Part of a small language model's weights.
Size: 8 layers, width 320, vocabulary 8192, 15.7M parameters.
MLP neurons of a small language model. Each row is named by its layer, matrix (gate and up: input weights) and neuron, and shows model dimensions 32-159. Each number is 500 + 40 x the weight over its row's rms, rounded and kept within 0 to 999. Numbers have three digits each. A neuron's up and down rows have the sign that makes its largest values positive.
After each neuron's rows, "fires on" lists the tokens most often at its 100 highest values on Wikipedia text that the model never trained on.

L2.gate513:573536498552532452503455485524508475504535457427516486491513566619480503567500507472456494487542536471501530546430513577519520586475540524476554450480546433480584495442478540445514492501466496498506535542489512467445421507435509512456545512464541515448449459506519480415470486501480530517536527537508522551521480518468498441507503492472619488474547524491446442532549538577547441501498
L2.up513:514471534510534523490512547586491503459524507469530498508489519506464492565515458575551510461479519492549510478511504468519391498433487495414535459483569563472539472495478572486466552509463510518490507491407476550502493526500418537508459552552584477530480517525483479544571536499482510540558434513549560544531525555551490461483515548535498411442524485526421537489497501513566462623425
fires on: " English", " Union", " Spain", "Norwegian", " country", "Hungarian"

L2.gate370:500488526504498484406460462462452507561506501532519516476587555489432467617532526520521535498464526518559454515566463489627545500546570516465530518470521582473488485523527508483571508434469501555486466507514520526565500445581518478514558509519486512512494538453467541464505515520541568497532497525485505450489533578483444480546455538406493476444582448574548533450538530443490512568481
L2.up370:527403502505444486436520555473466517520510513492486537490551587516408534453511556503559473498494493486524575488452517519539547521492549507498516516514574456498565513537506414522496425437495549476529480511512501460496541415486472442528492481477501499514480551553574546534490471462520563581463503542504479527462405425485545503484534562475510447501527553485517489549462489445460513536511
fires on: "ra", "in", "p", "or", "i", "im"

L2.gate67:409543530445489572434498484542477441459414481454544529503498466493469498533459529496521502531462543525557488511580510509492559491520508521578463503515501505475536538504494535550484487561456483529493507507554494569465513542546486568523513570518511531481490497521482465449482513570447512523491516457563559527477497429463497456511535496556494518489477485600508491527564542469547610530493
L2.up67:493553487424481508439493478551457499531490423467456506471507461529465483441460489501544463466532530440443468483495460498470428536552446508474577499482473461511406471503493574522530490518493505463480517459491509503460453487500526512477562528471545483529419494567550468491476528474495472480493468485595523503498505479542480525531542487541476473514483528521506560565596457532599495459522
fires on: "th", " W", " put", "prop", " Ya", "H"

L2.gate382:543492502485465533467468510492464413519514407444549461515452529443536514450560502438467492473572511506417514478499450527466443567570529490541521486549499528517503539506410524457486493529405444452488429486492511495548483514517562480521565432483510568468470429529465536497431449475475508488484479427494485550452492450401530496572556512472491500528484548493528494520488490443428604558443
L2.up382:560465570452455529484457518515525496432516452516562522508522516528548523458526468515455433433544542478508537529516469491417498491533578500407481501435512582419484448500476577538493577483516420494484451501611495563471562491475497481427530478424501473495532484560461468472475550492499472447480550474539512511530513499561530518523481544470489499484497506494483491439513511467512539555405
fires on: " He", "E", ".", "é", " Sch", "one"

L2.gate350:504521431482530485388474501493476517496461569426524432492496509449496508499495412475516474475576532464431522474462436487544501487512498503483504508471493473514446534471534454540435497479514520533470483577497541496564545507465585552538445415554524450552507573480435484424490437447512431547553444495488478496468507593560489520510486517557463535501462554452547491503513538550555445493540
L2.up350:457557530432516441456507499467517519531535476507474460487487509504515489492527425410468445462500527523541483554588566480459466446449495468515502476426470470560463529499473550531490530456541534468514442484533545546487503503526513533485504500495509547579466434555522476384447518459464467506513489503534526519493531500514447473536473526504481515460492574581526515536465508500495496565459
fires on: " |", " Supreme", " bank", " Court", "3", " President"

L2.gate634:465532465519517475474451398572569545532544503468557534494496503483526409462408557490528520487524526489579516530505491510502511532425517520477521470440474476572564473538491539479507432468446486513523493542481516396470468506549474474477530492436483560555556580546553453492522499513515531512529489475511472492411553597441426510509487521475482490472469541512454529509488547530456519471499
L2.up634:535456496505435494460413522565478492552557430540409538435434457505433447538547463585529524456511522467435479509426533533547406480512499524523450464468455481493545474493458529548453510430505522482494526509522550531495423467511522457489469467408535497430507493487538435528461549522440580525484520495474490467459580479543447549481531521494553580456482417451426512523498397429472495510523
fires on: " so", "so", " As", " So", " such", " as"

L2.gate627:489548487572546453562449451501509527472496529499557508474582460495447444530450540419512525512541408559487463507523565434484444525426535559519455449531516519476530479460509429419473416436563514579466495490595522488527491501524435472488563508475530455476460448499562560497481510546515459538551526508498503469422581444498474504485489493523543509485423410472566530521517458535505463529482
L2.up627:517483479487490455552481501515508514480553474480524503560459501449521510520503505482513472511501495453476562559500463551440457526423505494554508495584546497479472576533436570500475476543533496539534371540542507539526499501580496482442522525501539474543550567453441488544470503555571474527446457475533506530490501455489450514461538572559495525544537483527517479503464547495508419535535
fires on: ",", " about", "fer"

L2.gate37:466598533463479427506519473457460457500447553550522524460536475536465482455458518562471526468545467474457452544519481419494536590530426512488588482561432529492510508426496516494503463562506501496493500568509537506491492496534495483472447487524570423509458466444488559480477571501558478509447465495540520544476511475521525501468551470444520534553557533502413481445469496479538447502440
L2.up37:533488499460486499576519510551533406588467545438455509518588453554475425503544513528497546453486464539501569507602520488507558484486508504477463469437464474545526506508501485482488511466551465548462531577589550497452480494509550504466512554485588488489456437496544537540533546478456503549542482477572544573510559487515485473555580440483510537457475516500477517457567526545586478498451
fires on: " to", " from", " into", "st", "ce", " than"

L2.gate1105:499505518500474362485517422588444537533479485457444538430590498546551489452490572483472551552438517568501447541540428511449427441549542512536479516537481612520530539503536460467506511475505476537466472515511562577563493413461528486478470549521526473561457408488432469524523541527503502490455522550509515525502546468496515463513563444470487447530482552514489508441536509505504527487490
L2.up1105:534464505459545493470510526547446579396476464520527512548436486591482543507508455398503530537458521488576497515500582486524503572492505521561409444494497462520567567483535456496461469501499467535458518585589542540530530527476504462503499538393464537555505507540468490410427506469513462527548490525463525520523455539491471568492505473520500505531505528481502551484534510451482523473508
fires on: " work", " working", " training", " served", " running", " worked"

L2.gate795:547511467501417539487554561485513480556493480446551463552506543508496443505548549517452493483518556464445497531501514564476508476509498474494507546509443522498500439519471445508484471448511470531498506513557513450515503552502482526515535480497542524542462477503575493478430472500503436485562490538450524413532442533452508543503514449443451567498579474509445495443528523437511487461475
L2.up795:469486499514528542522507563506512531530515583401488531568484490480552432542559498527512476461510469501440427553521462502513481507485461562486527386500495542470473564517428469535492390428432492554490545480470487479470457509509506530538403510435477472559462406458460503482521506510548489382512487380480513454504446531499467475469493496544503549514449450467481506499492454557517493473450
fires on: " Party", "ler", "up", "ke", "ta", " family"

L2.gate232:470565450585509497487451451405529523480527545461481429495488549526486538462447539484461508582418520512438546469492595490497518441549587538500519497566511438509458478450449573524493479536513487507477553514479442502501504507507489477504516507552531486443525453477458547504485443510534499532552486420453541548553496580460427484536512501472496454539398448456501508482470545427510540505500
L2.up232:503537508465423373524546468471543505504543509449502546430449519515426535486567519502411567526471529526422518513515499522468532468491591509485537541514464448517492476445535530487456488483479492507495532460433400523511551479504445476495526492490545476482485474513538511456483496496509477518487490452565539531448549538487539483561452488514516426471512514515499566544520553419551577462515
fires on: " San", "ite", " Santa", "ide", "use", "Spider"

L2.gate18:484486489510470530487424483483436506422564487514434521475555520513523448600484470495444470537556537480500430535495562497537491497489531504574450511551548445493490473439450515456510483468519523460489537514522476484440504533435444556405449493541450477478502508517517507492456457569407447572511481477513500463549576596498560502451462499512432451475444521488588482504561481488538537401460
L2.up18:495519521511570460555453437525459488493578494521440504495513494488481518525496471551450476507582525537449533543535506467538461451449500535611475485478500588497455511438465513431518549443469610481488561512551503495477528486543504477453505473600517543480514509442506476526390499531490503546527462504479491475563542436444474468460524435515474462411506493501564501542507458521465503412464
fires on: "en", "US", "holm"

L2.gate814:490530520555509457445479544565541583446578519457531487513471457503485541496476505522508524566501479523496528446510575494474554523541561482515459414480564536474438495441517484528451525414432509490480508505556414514562426457503460470474505467475524512509592476516492515544526518653472519474546513500457472481455467446485447481502511476515520478515445493424449482572454421537529446481517
L2.up814:519532456536508474521542507552523470419537484554533483516549482501539586502477460544502448518522441469459524531483374485477419465450491554525561544481461513517495425491480514541496446500545500481564534471502521532547512510521507476529523486480448508497475487535440436515515530548494446526454538483516419508500510505520495519520520458557575488530467510469596523437549533490530520533501
fires on: ",", " "

L2.gate108:504423432494457489504493422499521464550411504483499488560492486495512554498508500495575552533549487425513502462455567477505478575492503552505534489504546492552503513457488541493488521468473522503428490490517482441471509516552535476549470525448510478569481522542507529570530500441471531518551503523566535527447499521531469432485526397479552433516539522558468527440474537466521495519489
L2.up108:451545546505435442545530561465529465462454508479486518429502457509512464575528487456479465471463578491539456596511486536444477495534583516462499497415529506495430483521432487468485555458520531536515511513487530548400482594511493484539504478496479517509522451419492462534574521423462497500497500496536585518456496515447503409488555455532414487487463531513476489500526565509576532547548
fires on: " |", "ide"

L2.gate348:490515502417419443501514582512464553473426563501475500514470514502489573504544485512384497466510483517499596490520489520495511473507500527460486474530493495587549551462512497451391543458530479470523434532493496478466511458494498480505455519485517539541525479505521489456469527530497492511477535490459451554516540433470550445561514488571462479436493471422422508523488458543633449457513
L2.up348:524470502488484478525510549521517515555491559468484532553498455468459536534466476470454503604508438508584538423490526542498497411513481521519493500488467629472494475406507503489478435501470499397449460475495462464550462471546505444523560503529530558487552462563533526551515491530523463475500544526517468527510548500472555526504500446504520387492462429478524503462413446470563552465475
fires on: "ch", "3", "zu", "ug", "za", "et"

L2.gate1277:488476516485404504524477501395542434554407595483504465449522494501582502536469506478477480481522552490464485468497542582509461494535561544439446536519496481511543545459514489470461493381540456567529453506503468473495467504495529451488448537490522533552466490536421524524516474501512525534489502444526500465506481511449513509433551505464483453469557522448472495463485499579504487504490
L2.up1277:449501516581476493546509566542461496474528542499516570443525432496525494541499512496446457487454444533501435560504534528520564458543534511529499481448502495527555547494505524495470491447442476440506498513500548422498458500515541469542466464462537509488475514556536534472530472468526446465499417508560538477496530444454427456480513512507431461506513504483482545515568498526509589511530
fires on: ":", "/", "_{", " |", "–"

L2.gate471:404512518568575477494549466400464429507464475485418447485415481568510464484464508502497486496548439473539461499471516605528458499516494545508471451531488432563461520495496472502470438474479518519500490510447527504502455491497499546520473461451537410526560517529487534491557477459441519507409530546520539551530480516490522469417557531507554530513460488586441594476447535456497482521539
L2.up471:501551535475482575509506452514554465528489542573540498469474449543520495455483480526482546468560521498486457474519574525476523481451480440494541535473472482585512544541440574511473458499555560480457447487580507511526464465421448460512576500479564499442517558533490483395477564507454547530469470502508587552471474505468561496528558490447538530570439504477418550533499435426534359553535
fires on: " with", "e", " met", "a"

L2.gate2:519461475532504546508487483461472459578499604486524515539570440537574468472524536506458528466471489472541417499498553569386489471540489413440522487577509427552536478463522524444455520450465472488499512516428524446508561493506498526488493484483532415513596536465479549532519471574471484503432520488456470546519553509573494474494521517521524461531498513499552519458531532442546531520526
L2.up2:519548546531519493509519474457558499497491519501492535514459566552473385462479510501537454448410576543510443457533527507499564536442496431528508526558452540517438488500507549517531538530546464499461531511500522503459491520494484527494565453530465421519508458528473496560546499497507419541453522481512504435476471473493582484597456501512514523485471541472558501563479510555500567554457
fires on: "'", " van", "y", "wa", "del", "e"

L2.gate1156:476522467423536498444466489520554501490498466464554509470541455531494485439546480467500483463503441510568509425547488506520490445512514498513469547507574493451471476393484546454449508471487494487508460516512494487515509500513528462499455608474405530568531460517465539519530487522482530526533522427487447517496511417566483582444487490469529525475504427474533499537549551510474533462522
L2.up1156:527527465559487476529468473551476490529424590507514506462476497530443520471486513506420501456473515521486531519499517521542482445535546527496512405518576500566493507555469476489496494546488440453384477515482513476499413462481542427483504548545483440423500526483469509530489527533491511551512502445471610525477524569493517414530483477475517584440485489531448453561513458484506438522532
fires on: " Best", "'", "-", "\n", "ach", " first"

L2.gate998:435552551503478515516532547467497551493453480506526549434505506498499477445439518475475483488511496510447471520540431582527530435543511480493485548493412505543431600422541463470506572530501574473531609442523501505521474532482446602593496467479521468477502482412522481513467548544510456510488423436487487494445503470432515546495522511443525519470551494580501553550477514511476513557537
L2.up998:439535521471509502484523493460513495512441448504535487506551522452436505475453463493465488534526509535475541525430518560502486561581556474474528522484474547551432412512543416486482479555498510434484499490521457529463536502498505525511491514549536479463503517414472493484438547450508502508498457471535587535477526430568518455501525550530549511477582528543584511512504519607517488460494
fires on: "'", "al", "2"

L2.gate1133:493510570508426550507460488522474521508459476492513479488554504552597538506516583444534514499477451538419448488440567493592533480510420462397416537463449498484458496422551525476473472484489501464479508516511503467549522381484467505516494525510520462533517491530538444510543513443399503513504577461371437472569474512446489522536490436535447514493465543522549532516498579478493529550572
L2.up1133:504497489543516623483495528559490532488441473461526476511543583478542509444525531501510534515525481530524504483491516506578581467434483463478453531490446511436478546464496514500524507518492481490452468547478543480548497504528532454572503556548528530559452409464515483466525518487519531501533536445489460560475410469414459570523498464524471521487441494587451542518534511530460534514501
fires on: "ber", "ker", "der", "er", "ham", "ler"

L2.gate1224:462533515499504455493453448483474500528439513422557553443527523458473458580541467493536482534493543418447486450471522525548492470532508437450572520506535508553517539479521481545439513461491615531503533591484508511505538445512484460513481528543509504460471528508520548551532450533508583479413444567492477469435513431459469532524563459502479569443514480581499486566449510548544530423447
L2.up1224:540430491488438464486506528514513545561560523477488482502534461566625521576594472510462528521443505523545512476417493549477472483487472509571507515526492436489482536465461495475476505553517567447556474548539573496503440431515526539507476498538528460474553529469461525482516440507445430529440485537457518503467541534436518524483485534514488563495515560517478469485498509515559480546443
fires on: "en", "ar", " Land", " land", "w", " dead"

L2.gate468:458493462517558471493517557495501474557490498511548495572571485476526550534533519489525485468529506494468518526494461487488564524570540549565494428512468464550516416483507475474444528428452462507435548477501442524537502432456585505509421538517502477518476469526489549565474534539531518466419515530523510527520443492456475527545513492501466490530543444475483492552542563576509445508516
L2.up468:550463419552502497522490514442541519550514483446503480459543467527487453537487430583498446529525459468500509449528434469502482553524462556494482542539473547524475517550439462493478445448492511505440544508495495488508459492495469488408515515430507398511555485415495490556474562528506514535481513542496553503487518484458553465506475502560540541437484521511530506556533507568496440494423
fires on: ":", "ler", "st", "ra", "ce"

L2.gate438:490478467506511545484600404542460509539486465504442498511566469458522458501446453437474467470453556527490490543527567544561494509485465506450535549494494496518515536501482459525505551505470541552532497533566492498529553488544485470512483472415504492516472486502510436534477442571525468460493455436551535621499525450480483573538483528517514511475428546512488473553496532447433490453523
L2.up438:495510458454496511521486549489459431505462460434452513512558487543539415477445528456476457467437509442528421509441570527500488455440475525451531478539460436479465569476487517476489546513552531473493493461547487478481471522424502465464501536571534512489515483502532531470522511512530530488435485443511475591526561521465420475482448403475499465494482554452534553506464515560545457566578
fires on: "al", "1", "e", "pa", "2"

L2.gate827:503536418447526503493482588471484526514513442413426553558484505483478460499434554494517497533451480510504444491503550498533486535540474513432512497605462564489583443512543503488479442467482560484467485524516478489569472513539570506469469447440389462555553494515489517484527409555548504545462471529509492525466475544426510435509405418520482484558516460502516542528479495457488438517514
L2.up827:502476548506549466463449543473490448571433473478485509517467499519414414501451460537505531484474501490603484486494531506417518531514459516447496510561508461462616514493495501484517481549544533477453471499470527502518471520515497490465546455575416446512544528553536486483507421528486489432420519446491458456573529526351469469458477489449497494484490468468559572532466467483503515556503
fires on: "y", "je", "i", "wa", "wi", "ia"

L2.gate913:539447520529506413499508499490428523511472517537481548493537493500567471505505482488459480533487520469458450514427488532477551472485479464492517483488543476502575532435506452485510521497497512518505543547418419485568473465463450466511516503523561517570518416439528461517489442544512474497445534489604491511481412519467504494493540525474447530561430581473559474542534465511476512477457
L2.up913:509480603538479527451450490537474516504488473491566500487523566522493427525454483474426510444422564431537496492463534480454519482520466554443609477561530455559491532491467475468557569511533437513592572487479477550465480484475512459481531544529500561494477437511531513474512518512560476510519529477555486561438512478498498456462552486552460535509495572546556510489471474451529605486497
fires on: "1", "9", "2", "ST", "zi", "0"

L2.gate683:504520502536486531486468504456567510496504479470427459481474480500410460487521513469514529557567517474453581529441503533477518535499514506422460525479449562493472465514458535462491477522462501523473407485511548494467493491458529500447514520499506493531469467474428523530544477552538538490447521534493476506549509409513518533469491555500463490461531509473517447531524460466509581455568
L2.up683:516482474515493506542537467478469480534429579434495582531510476476540572502497441478425517488503507472464488535499529449503492465501470484451503547504420461513489501501514469462430476526497470503579529512474501471515614522471413454469490460446477494580491524431533483510513468537524519492534571486468489488485474573460513432510480451457541416414491451503565441544597489546550543503460
fires on: "S", "s"

L2.gate1231:516471465510431491475555541467512543421595503509536489488506485532525515484502571469477407510566442419492503401508507475556473496474445529576537482512481526563516550471498461553417547507574451413449532467522503457466572474577438476470535472437500469499496539492526469498511480533471482491441487488485481440537504510456507463467522407494508494465463517499487503446493593524499505427510
L2.up1231:519467478450523508454455487474500446495565440547544450484532512483513576497502568591460556525504498476515494514516439507419416532538506532580511521525512464585481509448546510523448511497476446485505491473559480472477460496445522522455450505528521576474485499519549579568471403460610524541505476492482600613485525460402484518539501508509588486506549418544520487544487486530509517558462
fires on: " P", " Dr", "–", " Ne", "P"

L2.gate393:538534454490482450496477496518508484480465495511462430442415429502503504552520484496533457446525504480435533487439503469444429457497454497480475487487527496544425507479455397480507552529557443450500518535583540543477501462471510580462556525499478469494560516484467472497459470577493517504531498492532524559509492478459502521536488442451547454445576354512499511512496501500569500468436
L2.up393:483496452499512493517521395477513576551392479467481448552440433555483481511475557488453500567516493532384491503553499547446503476497537496444444516480450481463528573543505492465534448534542492543490499552477473508493503540586517521519512531475520536561517492510490468461443467470536485474493544497600525474466488550507522507522510541560512419506544527459495547512533538575527505556515
fires on: "s", "y", "lat"

L2.gate589:450486494509484459452516444502460616500517483524498481507483484488524497501539534539470489517504558430470456561459540451550501518524456466447504517533493491468494554449541562442514550552430481470490534458512533562459438467540419487455566428425562479498599448544530482485496513461488480563534509515487569487529539522509518501528464497465441519537497533572517507472498426437524551478462
L2.up589:424548487535527453553527478510482494475551466444503485550449479458417469492519503549529467470521491473499524564496569547522531455485572546426442510523541518455435449492427502584565543476541535499411503476497542467447533486453534474438503468508478494447472516483444497460510501346507534514470430474443506555500482455490484498449492483500468513544562517524458509539485560483500467474538
fires on: "s", "en", "las", "au", "les", "ova"

L2.gate424:534496492595462427541481443496522487497499477553494493511452471452550449467520500475418511434507542593468523563475448522456450484502590542539576575517462483515535478515467490447445547528459481483494480485543528514527505511520475544513567480515518472441508459461540497509470525503453604540420464555526471421446563454486533460468551489441487509458519507519504539553495501525488364503423
L2.up424:458511532536480491483504446502526522578551423469502506492510484512435503524513494501554566511537484543416506508432503530531517515566556463544548498466543486554523452513496508425467513556432500480475499481578591526526549547511490492487503441524511427501524455446449455475474536525539539519444516459476455429529469490459474455460515472481389421554522594527539558516494502483526576445465
fires on: "al", "x", "S", "e", "ally"

L2.gate996:599501438519507466495500488483433531475505523489545551464561538519455511437478469445518511512485506522424491486515515590527482515481508534493465447535554559503506487516534485457506542497462539503472490450512483410488513492542490492504478484509466545542517505586515470493572485483451473620493449483468487531508465532482510476552480484445542506512538473488522528533422532477435561409536
L2.up996:593496514448540470475434498513458442553434499546424515511460564495507477471518463504506510461482520532457559568474562550485532565465567501561534473465548428518530514548460561481537488479517545597498479575484432490509526471428533506428495464558490517512537546497512510421499519496501526532532502442436454504521478527497524452496438470498453512541529580427496461497473473489441493503576
fires on: "'", " El", "y", "e", "el", " Te"

L2.gate363:507469517486509479528506511440568479416508513523495456523504525573599536526472482537487522492497443557493491488522515578501533516463482511563525472501618580450493502481532514476482507532496522510468465453533502541480577492523473535529499526475524507471505565492504547488491507389550487508506509442512560446460462503482519539553480400481481492433524457545597514493563444481522542451532
L2.up363:462415489498431617524514455469560514515514581536446482509516455387496536538541512538537485509472516530509443512487523565500531496530496510471523507484528507505518484530557479474459496523577510485586454470485495491473545534475561566531474464520489447561473505478495544500553544422482515526503490499419461520436486452426525469576502487514573462510493452489527540542554545532532461445506
fires on: "ton", "land", "ex", "da", "ity"

L2.gate423:491543527533492444521433513442482518516463539503506413434479457498496525470471413521445500554524439496498464518483511428479549444482533463454389489414490503493496541467544542527499569481480507554507502500536461542516452496530438522499475565557447466498505508541549516578537518494467502525485489489577461553519488506484514493474479505510514531437523500455512502505511519485515524540450
L2.up423:561572544492521510530581458469507493500544488567529575492533453474516473583486419553416510481487514549533470532565460450540520508529487453512469457454475529500447529520525554539524508458456507531402450480515450465540522435456447463518545512467421485514547549475487494497551488476470511515459542529504494569525480457421474442546541501553506545516531510482527540499498487513459539537510
fires on: "tic", "ic", "lic", "ent", "min", "ant"

L2.gate568:546569494556511484505492541525476581410549449433415488461491487509582449553469559565530486472439465483536536524509497557495537432449507493475512491522541398510478446490463469488475485383505527436541508510497523471513527490540467534517486531495517481504507543523523503466496514507491501472469459483537514596522503441508454501491530589516517504483512444505481524507515519464551482396533
L2.up568:476568539470562464499470549553431584470473506421532456481457415515516442558528505516475437552566513594557501513567520459389465468458441533476557508516566549417538422506540558537517429519470461477502485484432496516526484498555496493481445471466446530578559459510471513551560530519477514488478519522479530471523522437490521508438538490582487467503550503491587445468528478539511589498502
fires on: ".", "ch"

L2.gate880:482505521528535460388473475530501501562570482516506481432523498411546473545506484419536411464488508487505486509485546542488483515483497410448524455410459394490483534476475529479504561507542499553477452531551456398470502531481509543477489496442486536463469515538417495453507502502467530494524506441530531463540521484479518550482543527479535524456407522409478463446568566521501493477501
L2.up880:439533475539555497455516483456472449522479503540481483461474526509535444514556504500482414447542540572426417513481573554486537539514477456466465519459541483512514521519468536532485530498490500504471425486573469521448533501542552529514426530505565496556517509545452520416459518521451454515528486522552556499513525482486511495532481504538543588451436498469545453428634491498477475470508
fires on: "lo", "ja", "é", "E"

L2.gate236:535504514510538493545509496506481528544500535509458484433470531564448551511578479458584517471614492429514503499490532510503578446475437500516418531477505486477468482519426500444530476493488530572623524532538518431487586470506562416568561498469579531512512521509424473535441535512575459477464490462487441525478539465466513473453537530445578446556626560518473561571556543553527469506485
L2.up236:537481455535420462468493490507518586588454536514548517540505482412479569488546513535458573480522526472470483526506514416534470521510582493453445495524476479407499490478512542496555480508476435499560560512441506513523539497511476456536485473445445573519501461511489456448474506434530495527561506573531511437433511509509482469457527557423531422555508430479512455482602454474537509508451
fires on: "S", "or", "s", "ph", " from", "cc"

L2.gate1234:486477453483477479480482414504439541464479475468517517461493540416517445501522475478486425484509526483501497488471472489540459420545452478541521541451477456492500562554460533501499480489496467487420445530542527465451442497512451492457520565502483523484499541478459490448481493476483531505517542432523507505523546513455488495531549501569446522486435522470475536565456513514565517514528
L2.up1234:483514463510468551504454489506479495489508442436498506432497504523500495451494488473523484492478484511532565535545453488554427465566448468548506488461529548512524494538527533500507495461479541479473453533487524475499508552546528515538511484446566530530484514517551464523546472470523483519484502407487473431496522489506466518558560533501418522492490484498455519434486489489542453428595
fires on: " So", ".", " so", "so", "dol"

L2.gate425:537593516472462439467534553449521510454509435405517464377488471543582426526506469554498458509453523558448497572530434538545478531420477489455520463525524490489536534495539545438437472542476486562527463511490474465425490566556550560460407479498500501531481481570442476529487533504396534483569500513486536481543559537465572522489523461491475466470529528506522522492519434509373472534493
L2.up425:462555527491510416546526563456472469536406513501502559467479495515431423418540464536596537496486509509539493541470516455492507441519457460513515513542486446491524501446485451462407480545508566533505535507420540486542473462452526501488498530508584436492454537476467490457442468497459452540503458522499488543521496484509510498493439505564508551565498569467498535502514461529436520456474
fires on: "e", "y", " E", "m", " Au", "nd"

L2.gate1041:515468456416537499489446475495506465503424437494573455542472498468549464551522446492454511470508506478522486503488472498487506532517541477437556535432519521530584542541501567452426525522519462504490425519488471486474528440475538465511488492497417539531529532516467505509490573527449521539486547437495504459496391450517490414468545459541426517599561472547541509421591530472469517568560
L2.up1041:494463506532481464511423477533561501519456529562435461496472532507515457478502526556500499436449453428572508508489531624515575543504569493572522470458533500470498503546489490473537504458513564405431468522534490464478509523532517463508581459623520490500503538543549511516518634479502457493471521625479513509498456453437525498518499496547468508442524476531476547520534452569516505494495
fires on: " |", "'"

L2.gate94:488533442448534492438432522473555450488417402462561514509533475513414531447510507559537518470497432491522540529551507505542448446508545433596475462419486490536546458427490508553526460489563523469555467497539514581504510510556552463490501492546533477430531566495519433544476456466472482499497528478496524495473502547505590537518527535524503479530491434482544483523481385515542494467547
L2.up94:504504465473465530469511512512517494431498480479504465523476455558520497464522514538524521531447504475490522475427494520548457489525502489461532473419534448498437491468476565573529465431524525543481496487543520517467456491489461468419505433496544487488545439471532478543522489586497490521601497469485549494480387524494476526501517532547475424496488485503501539520501388494551517534478
fires on: "W", " W", " Ret"

L2.gate690:573536484453481489501539550530471470475542463526503481467421475461440491446583385528488477437480593478474480476463483525462450498434579473423433515543492502419388534548485473511506525515544444515497540498512568512516516478495448540559547515441548510483492533450465523502509440515462438444533487517496518508525537550520496499522556457448453482508525418526464509530510494573502497484477
L2.up690:460475551455486550505509552502464485521479545553540475556496489510493459461521546513527556471494443438466616475580470570486479464495529549577474567474510498498476570521497457460556544525489497484524484440526437467544502488496512545446521512454454485511504492499482455486527486487536486542564535520562485542473508544475461500455519438521395564531491496490547447474538540493406511486584
fires on: "ki", " to", "f", "mi", "s", "me"

L2.gate515:602495476488532555516440597450456443479557500520541487466511488481454472480450528532511482599427494512545516444472463523533494503484455499496465462519518459494476527478509458494498474493561532522482454499470472514543491476543440540528429438521603526511485528451503461523491445447477459495468580399486421524498541560529499565470495514488539523491497556501529482517503495459485464489510
L2.up515:511503538528533514450460547479466461495466473519541484480456520515503472445532469500487495481457476536492460537479455518591455509539426464493504466426515487491485562495520616440480473471485505552419523513417481550493450449495517573526476557537557492471514464470467549523463474484480506509508545499418518459581490453472556528487481631534472460408533528527506526544454473467526527514463
fires on: " Best", " Final", "m", "ku", "un"

L2.gate650:507515446483495511492440417387473544454409486476528579478554455463505516499451544476431488468590570559543499452487537463570552511535440532556493450517522519485521560457537519509533597504574477458510496460535512499528470449535539444571511518448500551520528552528487455515554531558452532468503483558482511424530469446500533487479493436475467430459562505533495564503477425468482507488422
L2.up650:503443489449572498479421525448470598441519484530502569465536538433477501553463527530457519558514547526511419519534380456506555531476484502417497477451483538473480518571472497499528557467519480545506560486513448542564499440542461461569501542504460573525543494457457437533466512601497471509476508463507475525574484447521461472455491479547458426473486511532450526480519469490505539531466
fires on: "ip", "ic", "lic", "pit", "min"

L2.gate166:506480500501466538475536508494501447551450470532524443539472532528491538570485574402465434478550428444508519439500471579382593560527508501526501437460463509491451458538457507487500496552501479528489491489462519537531467432510546503537535497435450543494524573512523494473514577541474457426465516458464516445536493511490537453508513503471450516540469501546504427515519547553548441530476
L2.up166:424487517501516430477515487530544442513502474556521488543532489517520555433433484489499497467584468523497614471427454582580535502478505442497568538555476540500471517535481538478613580578455516403461523529400528503567523519479513534544568529575452494498505563545516460478465497451514546498475552444453482558511523457490456573489505480495526499442537539545510463495520533487507508523465
fires on: "ing", "ly", "-", "'", "ill"